From a checkpoint of a small transformer trained on Wikipedia: MLP 2048 tanh GELU, a variant of Adam for these matrices.
MLP neurons of a small language model. Each row is named by its layer, matrix (up: input weights) and neuron, and shows model dimensions 352-415. Each number is 200 + 30 x the weight over its row's rms, rounded and kept within 0 to 999.
After each neuron's rows, "fires on" lists the tokens most often at its 100 highest values on Wikipedia text that the model never trained on.

L5.up880,165,212,195,174,147,230,244,159,226,166,223,200,218,204,191,136,215,182,211,200,195,184,226,106,208,200,214,237,229,180,216,265,194,230,219,211,171,150,199,152,194,185,194,154,192,175,175,225,212,203,160,170,179,172,231,246,161,239,168,172,212,196,190,195
fires on: "qu", " ", "a", "l", "ar", "le"

L5.up1925,211,187,182,186,214,198,186,183,231,188,217,207,202,199,207,202,202,214,221,244,240,257,227,194,205,215,235,242,225,191,189,162,239,208,146,230,234,232,180,249,267,220,208,176,230,179,203,199,217,240,215,188,123,223,124,172,175,194,234,229,137,167,215,148
fires on: "ah", "er", "ern", "ord", " | ", "; "

L5.up722,151,169,183,191,209,193,204,186,195,195,171,194,215,171,222,185,241,167,177,186,164,278,194,167,129,126,193,179,211,165,194,230,253,209,167,207,153,207,177,243,171,232,186,180,219,190,215,175,177,182,188,169,219,202,192,207,162,158,167,211,187,239,237,180
fires on: "\n", "\n\n", "."

L7.up1998,185,196,219,217,186,298,179,190,209,223,204,159,218,238,249,180,272,233,212,201,197,197,242,173,135,158,208,176,230,147,213,218,186,216,203,209,158,172,226,228,190,187,162,178,198,221,132,216,181,155,189,208,213,192,225,184,168,287,186,197,179,183,186,217
fires on: "en", "e", " ", "it", "ar", "r"

L5.up1850,207,195,197,177,202,173,170,201,211,200,187,187,148,157,181,193,199,201,200,195,232,214,223,226,208,222,253,193,237,196,225,185,157,185,167,140,98,173,177,220,172,209,210,216,141,216,222,250,211,230,182,148,171,189,221,170,204,221,204,178,157,248,169,150
fires on: "'s", "–", "es", "-", " Division", " has a"

L5.up1483,224,125,167,263,223,176,225,213,217,262,194,147,181,176,232,190,214,185,181,165,210,212,217,183,204,158,247,181,178,155,179,258,238,244,227,182,223,218,252,219,228,218,245,199,218,164,177,189,177,217,212,222,98,215,214,187,226,158,183,229,198,186,192,204
fires on: "–", " ", "qu", " of ", "-", "be"

L5.up573,232,178,203,209,204,162,126,175,166,160,192,204,195,142,209,194,220,185,224,205,219,193,190,150,171,175,215,258,231,161,162,173,187,188,187,174,183,170,248,252,249,235,201,222,211,194,190,160,190,259,176,247,203,163,180,213,198,155,175,225,208,212,206,167
fires on: ", ", "1", " –", " "

L5.up441,242,178,178,186,167,216,241,204,235,188,176,167,222,175,202,190,187,186,206,219,216,197,221,199,200,181,191,182,235,161,171,201,211,187,221,188,223,192,206,224,228,246,224,211,211,164,227,221,249,195,182,212,190,209,172,197,210,162,213,181,274,205,206,176
fires on: "ah", "a", "ing", "s", "en", "e"

L5.up1997,218,177,201,214,181,224,283,197,207,231,230,209,232,187,230,227,211,201,135,191,206,249,269,134,176,179,226,192,184,216,210,289,163,230,255,134,185,194,235,184,157,278,221,188,211,176,142,215,173,200,161,171,174,244,223,194,236,184,173,223,208,179,201,211
fires on: " of", "\"", " (", "ad"

L5.up1804,252,231,180,189,165,240,224,211,221,181,280,196,211,143,188,251,216,226,238,171,225,164,207,197,209,241,231,192,213,188,152,204,165,211,178,169,229,164,173,188,257,192,177,215,189,223,191,215,205,202,180,188,160,160,217,201,264,237,210,175,231,222,174,176
fires on: " Min", " Mar", "om", " min", "ar", "ens"

L5.up173,204,148,181,264,151,185,230,283,202,190,193,197,162,203,241,189,222,182,214,179,197,220,210,198,233,215,223,202,222,173,193,187,241,197,199,168,215,183,178,213,176,232,207,177,170,162,204,213,165,207,227,197,176,168,250,201,232,207,179,208,201,217,229,174
fires on: " ", "{", "A ", "_{", "er", "ree"

L5.up1879,230,251,193,225,237,194,216,213,187,229,228,191,216,200,166,240,220,195,206,170,200,158,209,143,229,246,206,199,249,179,179,247,183,204,192,154,218,186,180,218,236,177,194,210,215,189,172,164,185,184,224,228,188,252,201,213,187,249,154,173,219,198,184,252
fires on: "il", "as", "ires", "ir", "it"

L5.up679,286,196,176,167,191,172,227,221,141,243,223,201,203,180,176,211,184,231,138,235,197,159,214,171,227,203,203,212,191,197,164,188,219,238,186,225,193,194,206,163,154,199,217,170,238,228,227,212,154,243,169,231,158,254,217,219,186,187,198,203,212,210,197,214
fires on: "n", "t", "an", "st", "ian"

L5.up777,165,178,155,192,189,161,199,168,184,203,153,171,237,211,143,143,259,179,228,152,197,212,265,189,234,185,180,207,194,211,220,194,216,245,203,168,259,183,207,253,275,237,234,182,162,152,238,192,233,223,197,240,167,207,190,221,166,168,143,230,255,176,191,157
fires on: "ons", "el", "le", "er", "ap", "'"

L5.up1144,250,228,160,224,176,215,226,209,186,246,217,204,219,196,196,157,249,185,211,170,228,186,200,151,210,229,191,208,224,196,219,235,222,245,207,198,144,135,220,202,206,208,190,195,162,154,148,185,195,230,195,203,214,239,263,230,217,239,193,200,238,211,221,190
fires on: ")", "\""

L7.up1657,220,213,189,204,206,154,167,256,216,255,167,142,229,162,162,178,236,235,171,221,235,211,238,205,199,205,236,184,208,168,180,146,183,231,126,239,175,162,154,153,224,243,214,165,171,201,226,227,207,237,234,184,144,228,171,215,240,204,146,166,217,200,220,216
fires on: " the", " by", " for", "y", " a"

L7.up1466,134,262,206,246,242,267,187,244,167,200,127,174,136,136,217,188,194,205,203,203,160,213,231,200,161,226,177,154,168,141,173,199,254,195,168,138,127,224,208,231,173,240,195,176,161,172,166,159,159,216,133,150,190,218,174,195,194,230,212,224,229,177,206,140
fires on: "1", " United States", ", a", " o", " has a", " a"

L5.up390,205,171,195,180,217,141,208,249,170,236,238,170,211,204,259,224,158,251,219,207,181,172,212,142,184,194,295,228,237,157,192,226,238,228,207,198,162,213,257,243,161,214,185,163,198,205,242,174,220,183,153,215,253,173,217,221,246,223,189,174,159,226,196,254
fires on: " (", ".", "it", "ad", "at"

L5.up1126,214,250,198,157,253,228,186,152,196,186,270,141,248,218,168,219,227,163,188,260,240,217,205,212,193,207,239,251,272,182,182,195,156,182,213,195,196,157,178,166,228,215,202,183,225,211,245,177,265,216,199,223,163,193,209,212,227,165,166,201,216,226,207,218
fires on: "ar", "g", "q", "id", "ens", "ac"

L7.up1696,218,182,203,225,207,171,166,150,181,168,189,184,188,231,200,219,189,196,159,200,195,190,208,169,190,201,249,224,268,198,169,235,186,202,274,155,260,214,169,232,248,210,203,201,251,186,193,154,164,210,187,174,192,222,203,244,195,241,193,214,238,163,241,238
fires on: "ain", "ad", "il", "is", "ac", "as"

L5.up896,185,203,180,203,214,186,164,200,188,162,182,201,164,212,225,154,229,191,215,151,222,189,212,146,218,204,205,230,236,144,227,225,227,225,190,208,178,199,154,195,209,198,214,174,228,148,125,183,186,253,208,193,167,148,220,218,169,182,145,211,281,175,181,209
fires on: "s", "es", "en", "as", "or", "er"

L5.up283,193,268,178,184,190,189,216,206,208,233,180,193,219,166,199,238,162,197,220,204,203,236,220,173,166,192,208,150,201,220,171,240,241,220,177,164,196,212,212,246,210,192,175,195,204,214,179,183,257,240,186,248,183,252,207,192,162,218,191,191,195,232,211,177
fires on: "\n", "\n\n", "ic", "ord"

L5.up1372,221,241,203,213,205,165,165,219,152,217,230,186,198,221,198,173,188,205,220,131,161,219,194,194,196,141,243,245,195,191,207,236,223,256,228,214,182,211,222,147,254,221,162,159,202,156,197,169,165,237,201,174,187,208,242,196,180,216,225,237,250,202,255,193
fires on: "ian", "ia", "le", "an", "ani"

L5.up275,177,210,163,204,202,173,222,191,157,167,169,174,219,217,238,255,210,236,200,150,221,233,194,154,192,214,221,200,230,192,213,184,206,224,218,194,135,152,119,234,212,205,225,166,197,168,211,197,217,198,223,174,202,154,198,207,205,193,213,213,260,179,232,183
fires on: "er", "en", "ia", "18", "ent", "ot"

L5.up1707,230,214,198,201,173,194,172,258,238,205,193,199,247,172,168,159,215,196,216,186,161,164,195,195,196,197,178,188,211,169,230,211,204,180,229,210,150,196,226,208,264,217,207,178,228,208,238,176,162,199,230,264,208,212,206,173,213,175,206,236,219,187,260,169
fires on: "1", ",", " March ", " April ", ", ", ";"

L5.up224,231,203,199,217,224,183,200,216,189,173,217,213,232,226,232,183,220,214,201,192,246,221,249,186,211,226,233,168,242,239,188,179,218,235,212,174,197,165,199,192,230,202,259,222,193,167,209,253,194,224,190,208,162,183,251,176,221,198,200,214,172,176,196,202
fires on: " | ", "ar", "; ", "al", "u", "c"

L7.up370,199,229,195,210,153,193,227,194,206,283,214,198,257,207,208,227,203,204,213,198,221,253,161,227,169,172,212,141,188,159,180,203,204,227,172,211,235,155,237,152,227,209,228,155,205,177,234,127,214,242,174,250,223,218,225,246,181,220,168,181,194,194,257,216
fires on: ".", " or", " and", " | ", "1", "\""

L5.up39,244,220,164,209,232,223,222,178,212,206,216,158,221,167,210,217,212,252,186,291,231,199,179,207,236,233,206,213,192,189,216,226,210,209,207,215,228,217,193,204,213,198,147,157,183,169,205,191,213,262,167,193,168,172,174,154,165,211,189,211,171,226,170,172
fires on: "o", "an", " ", "l", "'s", "on"

L5.up327,217,224,218,187,213,216,171,243,231,288,227,145,189,223,215,213,175,208,181,235,199,142,223,200,220,198,221,223,183,195,168,186,217,150,196,199,218,175,238,246,224,208,193,199,225,183,194,203,208,216,187,177,170,228,189,227,177,185,200,235,252,194,190,195
fires on: " to", " to the", "1", " to a"

L7.up1280,186,198,146,221,220,188,208,193,204,226,199,178,186,194,160,199,191,220,241,237,267,166,218,233,205,188,227,234,218,205,232,167,160,204,182,187,197,221,220,186,147,182,161,189,171,118,220,200,238,274,227,158,195,179,200,162,213,210,161,181,209,248,141,181
fires on: "–", " also"

L5.up1240,163,231,153,217,153,237,208,144,194,235,195,216,180,186,237,222,196,208,147,226,153,175,173,194,229,129,171,100,240,154,221,228,244,192,232,210,272,185,214,197,168,251,201,191,229,142,212,199,215,246,197,169,174,193,181,208,171,192,201,176,202,207,190,203
fires on: "ing", "es", "s", "D", "cles"

L5.up1396,225,185,203,146,221,243,227,190,205,193,183,127,210,194,188,158,217,207,137,150,170,199,202,175,233,186,216,230,265,168,224,209,188,225,224,210,236,163,251,257,230,206,138,195,212,186,173,205,199,230,247,209,143,154,229,221,176,188,215,227,135,183,277,227
fires on: " in ", "% | ", "ed in ", " born ", " and "

L5.up690,244,212,218,228,236,222,216,204,192,221,244,131,194,183,216,221,232,157,197,199,237,137,213,211,161,182,218,201,184,196,209,221,152,228,233,220,176,197,215,214,202,198,120,180,194,182,189,218,241,204,167,207,176,214,174,138,211,199,180,204,231,186,247,163
fires on: "l", "\"", " | ", " other", " of ", "an"

L5.up1800,185,257,234,196,178,202,169,204,174,212,214,184,241,161,240,197,227,165,210,221,209,146,241,191,146,254,207,222,222,180,196,191,190,245,201,206,244,181,222,231,275,183,188,196,208,161,206,197,229,246,179,192,185,218,188,157,192,151,191,250,248,184,203,194
fires on: " in ", "'", " on ", " from ", " in"

L7.up988,191,210,199,251,179,231,158,223,194,178,161,192,198,180,236,165,225,173,230,219,200,247,174,186,145,156,167,173,185,177,174,249,223,221,214,220,217,125,226,149,249,199,229,186,194,195,210,191,130,236,166,219,218,236,168,215,169,211,173,215,188,237,209,218
fires on: "),", "0", ",", "1", ", the", "\","

L5.up1576,225,238,200,165,128,216,223,185,219,153,186,193,214,174,200,238,181,215,213,176,164,183,219,210,176,248,191,220,234,195,173,244,198,187,184,181,197,185,147,199,223,197,226,194,216,160,134,224,267,165,217,184,201,161,226,181,245,216,221,180,206,136,202,196
fires on: "ing", "a", "ain", "ap", "ests"

L7.up849,189,231,200,185,185,113,180,233,269,248,212,175,187,238,238,213,189,193,204,178,188,190,233,195,197,150,234,158,224,196,195,195,259,248,147,234,224,209,270,164,185,245,198,181,158,157,228,194,193,180,210,184,202,179,224,208,200,193,198,222,208,221,192,207
fires on: " | ", "–", ".", "; ", " / ("

L5.up1047,195,203,137,195,173,193,255,133,150,205,236,183,246,119,236,171,182,237,208,229,205,216,198,213,211,214,210,199,207,172,190,202,215,246,227,157,228,194,252,201,224,230,218,143,236,185,192,205,170,254,199,173,156,184,204,183,220,245,183,238,226,178,188,188
fires on: "bl", "-", "al", "over", "be", "l"